config = dict(
    num_hidden_layers=11,
    num_attention_heads=5,
    norm='layernorm',
    parallel_block=False,
    learning_rate=0.00698,
    batch_tokens=131072,
    train_tokens=661500000,
    dataset='wikipedia_en',
)
MLP neurons of a small language model. Each row is named by its layer, matrix (up: input weights) and neuron, and shows model dimensions 80-175. Each number is 500 + 25 x the weight over its row's rms, rounded and kept within 0 to 999. Numbers have three digits each.
After each neuron's rows, "fires after" lists the tokens most often just before its 100 highest values on Wikipedia text that the model never trained on.

L4.up980:468518459468489534515473521504538534529522470520465512491492475516482502472483505530494498471554486457502515486514488510517498514508504474527529473484502477537539479512502491526557482538498502487455438485446475474526494504524500513472487469491507516484504502504517527504505501492500464526
fires after: " |", "-", "/", " −", " for"

L4.up884:498442561484546505482491483518490535507512525530507498467475550509522495522500500489473530510473456443490519459531458486472518459467489510484516504560495484516479551488497479504451482519476481516536524490508527491529495521477478452450509466482497464482456501479482533488496502539509514482
fires after: " a", "A", " A"

L4.up118:507487508501564512454477508519508505492520503504516510481505469499453495540547538491458467456493513517474472532503454507492533539521495446491507496509495476487521532488497496519499508463494500483462539520476562489493555503495516491573476523504489503506475477493488489475509518471497508450
fires after: " f", "f", " G", "D", " g", " K"

L5.up728:474540490490522456520507494481513492484482523504450471497502504536476491524488500481510525480521462439516531549509444521526555484513525516547509491523498478516518474539512532547473496509545503507488540546485565525510511498463538523506503483498526441514522499488511515495481506452523508481
fires after: " |", "|", " 1", " Team", " On"

L5.up249:469472490536503507472557502509501476525511511471492516495472518496515465495502513492494462541500564460475483499522492490461480520479489492487494485473506506439493486511496480514479522546504532487488504487530494531452473494463487445478498521537500509491483477523521493479482523530492534531
fires after: " |", " Is", "-"

L4.up651:513482446527468538486507505480450435460474479503480464510514459502503506492512451510489466544520462509487516525519503491493539502522490447513481551540499456529478448502466524500521505548532525480436508531512481489501487474496546515459505512482561524469534510481498497491549495492469503483
fires after: " |", ".", " —", " .", ";"

L4.up803:504492522460520508470554484472513503455485498492499500539490523481504501505481506487501469514484515501523540491519466498547477447498478506463570531499535492503500475482527455486510525517553512459475472516482461497495522491545511465516519502474509477509505468516496530475542488494457530495
fires after: " al", " Al", "lu", " Ale", " del", "l"

L5.up330:533479566555492533510501510474464504452499497515505490537515491531508481542489469487483494458532496524534480508485492539554480529483534465490488479477517488491519456497517446510495471535485499485510513534497476522503484515489518457508481490513527505551500500519491492531490543516505444478
fires after: "|", "\n", ",", " ("

L4.up910:520502479490521510469535522524472518492494480561509461465507454465478457479529495511493522509511513473482482464540489472527501497491460529487482499446466514472487467485514505498487487500536456519495516513527526511504503447531532530510536501489480491496538496537503521511460494442533481513
fires after: ".", " 1", " |", ";", ":", " T"

L4.up178:531484498475522494543544517503483491551476504499510458540517518532504486480488488509523479529523510448496498474531502484471511532522502515503527486533503522498520515456541476516505461508464474525499470487474488487476475534483525462516506485482510505524483500506494474473483515506495473442
fires after: " J", " was", " R", " W", " j", " G"

L5.up202:526496444480468504485542527493465511526507479487515522529520490538480524534515491518513519502519551492506472509462494474526500516523530460476543464501517531475494476513455477492481486533475515497487476548462485483491535506495496474476446478523500500500484525520499531509494544505506506487
fires after: " |", ",", " (", "–", ":", " 2"

L4.up1074:493485516499538467490509512476451527497557487497553494453480524525530492501515531490485514469465526500535493506483465547498475508473495477468513480489524479515539501538515506470489509491485519544498463511470473526508506509530488514450514493467508447491493472499506462510525509530458498532
fires after: " in", " of", " West", ":", " |", " L"

L5.up902:463514525518532492470546524461496498511505552484492478492532498554530486481505502531509511499477513525496493525513492518480472494495451509458500505465517442465481520503471536545481459528466515451491480518509506499469512492487480531499474447481485504530507422487529528479514553508549527487
fires after: "-", "|", "\n", ";", " |", "===="

L5.up927:474480505479464512509456475525511528502496539499493493444481499510498495466510527488498485519462477477472546518513460489515489464475442472507532491505457526508496494494521498496463503467509490500499455484535526553550529514490522519485470498489507501466488497481490490508561493485531514465
fires after: " B", " b", " d", " a", " D", " A"

L6.up48:530479489484521469516450498526438491507506503505492520474512505493514491470510542552464489496534486501495503468497504508514484531546529507501498481509518483478442451504502515534527472498471535476536492509530508503516544492459549513530502508516481489533491486463500538521466516524522505478
fires after: " |", ",", ";"

L5.up22:527495505511500511485510518521467487492522518486517475507471459487506474491470495504456513479523482505534519487495534548519503525503498516474492455504500440538480491474571473498524485528480567500507479457522524534472536531568552512508445506484509480502497487492527483522494504510487474505
fires after: " /", " |", " and", " "

L4.up593:510518532522514516503501475451494492460501510520556530490501558495465514558506501533509494504476513490459485486494508492498518512513449495488527485480501516511504495509495489531520503492535504445499453532510485494513529480487460479491543503464447539462569481522486509506509481498460488479
fires after: " al", " Al", " 17", "av"

L4.up986:509530489517498497545521521495484530513500527533477487514518443509560485512548517488524496509511479462488467513511510527509449495491521477488491529503494527508482473520533520528500518501468482482478448499497482498504517497513512487543540503485494472514530490503530503476498514518520490454
fires after: ":", " the", "-", ",", " t", "l"

L4.up1022:493516520521486499492499460481497467464523503467438524512496485468528474506512490446503524520539498478503504553460522521506532529483494549464505486496497501501503511462501495536474502528451467514523455472519459515547484511519516480494486539514486552500481490526520510500450496492508480488
fires after: " N", " the", " Val", " E"

L7.up1098:512476489528526500467467558482483492484531497461491526519490453516490482491517562504457495505521473476522488555546517458522543541456524511499471453467479488568472547540478491508555505474485512504487498477542501468455517512499511524502482522451524516493485499448517490474514537523512482488
fires after: " |", ":", " the", " (", ","

L5.up1167:476492523471458504529512512471487486468464516530449543494481478495444512494444537497526492487512514473483484520524550506523494523500522490507493524469518495474530483524496463471489524469495471509512509531532485505511516494497542513487474496510564459511501490495501481497519461526514499493
fires after: "|", "–", "′", "°", " Team"

L6.up380:505500523510520534507512542524548531496519477503471507514523474532475527467462494472495510493518500504501516488535503518505498511503488516474483487465502509500453475513494549498503524519485519508438554454461460484496486565480477456515513494457464486539516552507505504471490535508483486490
fires after: "\n", "-", ".", " |", "|", ":"

L4.up1069:549494484514512500516471506515507540542459548507506470477499537488495523482547495508515485451505471501515535491543509491535480518496527501489492492499498525484501507493466491505524464498436511470524504573456462476505478514497502446512501506510508474530486500504513506541481512522544497477
fires after: " the", ",", " Votes"

L6.up286:521519464484514507523530493479422505524549471468478518522511473493487537434498505514541525467480501522519453498501523449483491491515500489496481515480496472476477508471535519542510498512471483537488483524504521486482506554513494505571512505523520565498482469449490541485494538536530502490
fires after: " |", " Stadium", " (", ",", ":"

L6.up1159:505509439495485482496482558528458487496486528534534426509493492514497505504448478501523483494518486510496494517507516501502463507541462504500491424529512491502473492488537561502526480462490507458479531479521490527517508517506503441524551489514489531495526505541493508482490538458500512523
fires after: ",", "\n", " (", "-", " ", "."

L4.up139:539498462534503483503512521536487510494517473508515445509478440472545482494488456483520522488471488499520471485437471461507495550507511507468504514502470453468529529500485481494476514509510508513499484496504530493523486538511499496500465535485422518521461494484542510515516548491507482481
fires after: " the", " W", " N", " Qu"

L5.up1242:516544499472496533508479511483537520493550508536544527503481471501513451524475541498492499469500451472528480542429490474490514524468496510502507457498532490520486512505500486523517480476511491469510494501492503504532501515463497484473458489499491530480486495523536469514511483495476502439
fires after: " f", "f", "p", " F", "F"

L4.up1265:474484492524573513477524466547478493553483547487492477522453485507508480513503476495502480540507509492503534492496470452526485503469471523475502513493516484499502456482505495510469470495514504524513524451521526469528509496503516464489502511552540459537474525497479466463514490483519477450
fires after: " |", " /", ";", "alia"

L5.up1107:494522500534472459508504461514514502547518487469483541499532470437501477496505532516480518489487485507490510496473499521471471510554516485502479496504486504569524514502508495520489500484505479503534474525447464513458464481502529454450428490494487516516487454464511490505478544488487527497
fires after: "-", " the", ",", " with", "m"

L4.up1144:519466555475544501500477495514478561485497499495528463539475466552488536512515499472450501506467507489483517518464471526492519496482458503483500511513503531512502537498503474501469499502495513458497504538485520487501484512470553571507508441526495472534478460497521483523494483480509539511
fires after: " d", " F", " Shot", "F", " D", " R"

L4.up1090:498514470479541456520512475524480517514511505529498473521523478548471541526539528521497454509485506503504516500521517474467524477493496529458434525507482504492492483466518515490485500471505520473537499481522478509502502512442553510473467506462550469522518481458505504540456491530493506488
fires after: " the", " its", "'s", " this"

L5.up785:537523546466487467496439510525466503482502506532460511475512499520546475495535530518514450531489464512503483486481517521489472516494493508478492508496499518509525529540498502527493493487508530494507427562514472465495518517529499451530478502525512485513488500499502517462469535511500458541
fires after: ".", "-", " c", " p", ","

L4.up768:488512505548485522517521509506465513473532571449497541520462522484473493459525483522497506510470513527501473486512502481517489504464483509528505542503509473494496465524477488483506499516550484534482462474500512504510489483478532503486554517491514481449541514463482509504540533440498484464
fires after: " |", ";", " City"

L4.up324:505488535486485505495521474514491552546521517502517481495474529522516492508533465488509514476474497482454483477501483458500512497538532501479519463549549511489548447505476500540522481499469488542495522485460437493482464449491490508504546516465486515532479519529496492504500523523512531483
fires after: ",", "-", " ("

L4.up1110:481525527515477468512475550536501489504552572520527473515493482501511548524537522501546545465465536492487498541463475477450493482521558461523542455514508492470492460517490476521489459446476509511520464486505496506489517471505493514455491499462505506464513486456486498466512513560467495537
fires after: " (", "-", ","

L6.up54:572491469492515513544480537529447441526502486470476496469504496524493503490494486490504462481513522475499532517536504488512495506526521524496514501471512518509493481465516508504494469486503444510490487476516498489502499502505528512494491526466531501498487481493546498503469523450540476469
fires after: " |", "{", " medal", "|", " h", "\n"

L5.up460:510489497441492483509509488456513484501540498531493456531463519534511500477517512490504533520558481490511582496505541469470540502501464497470511501456476487488476460458510511504468485494491469538490518480494477517492509520504495522483485526513541472522475482492499489518562496502446503524
fires after: " |", ";"

L4.up1248:495538488490505513516481533551526520467447528486476498479516494516483468473524538547572501466508472520483552502493494497491526509512514517485493462516440441494525518472517483511547500472518524539490564456514499543503513500446466548513528453528507526503475507554536469517546550507576493464
fires after: " F", " f", "-", "F", " Apps"

L7.up633:520480518507498522497515519502484499516527496471542458549492534515544498521472467541503527507450486493477485515492429478473515479532538491466487499529474528498492472469490477481456501463510514545470510480462480468546496506524486531483530534471463503485482496493483524527530513511512505546
fires after: " |", " (", " Center", " –", " West", " 2"

L5.up195:521541479483455459520514533533503516475491504469522497511485484485491541520475523513498532459537502515495482501495511496503501480512506480506552476469490520454477447505530458495462467457478528504471499488490513505478510522541496515509475502480484497527520519508508513531504471524516494514
fires after: " (", ":", " $", " |", " of", " "

L4.up1003:508458521503524470503480512522482500458501519475494526497489489487508485512511491519484481456489527479490481494497475509535486489485464497471517506510530539465524506513478489515492503481517507531486506541502513488502555486468472514537526504522489459529567490507498521514516505445513472465
fires after: ",", " .", ".", " Al", " 1"

L4.up317:526455489510479492474511526490443503496503525577500485529488453487565485495501509519487494521507480475491500517508527451521576505481487492489511521486490524475495493488519470496501488520531505471493480530490454488472514502520553530479454492480506515500532503526482503487519537503505505522
fires after: " |", ")", ",", " —", "–", " 2"

L4.up646:484487523486518463561480493504494473483540462514457472495526496478494548509488481492514504482492500516500474499481498496537473515513498505472473539496500491500513536509506477528491513512504464498549494524536488534518560520496516509497503535472474493527506505492527490494487483518556494488
fires after: " |", " Team", "s", " of", "|", "\n"

L6.up118:539517443490532492492484489553501533456503502515469532518507492500480531522508487460507534503506487465540512444497498470473503506478506526487471509533473485487507483496512524511542541484477491512480507544493506511516520516528469494491471501458495476499511490450548548499512532467490505538
fires after: " a", " his", "'s", " their", " an", " its"

L6.up811:515491532497492473486525475458506488520469476545484544526527508500530491465514498529492494504516516502456499531497469474516516514490538467508477511461501510527489419481510498509467460555510494509512481499433468538446553492524534494490490546518526504501502548537526513477492486475539471519
fires after: "|", "\n", ",", " and"

L4.up1273:502478545473505530517497478475477483521494499487483526476462528459489472523544508522528523506443515528542471502506526500452486508487487485507522496521519504561471514496486504505509512486562500475492487511471467539514536496521529512486517479525540512495544451527479445481510494484524463477
fires after: " |", " 0", ".", " 1", ";"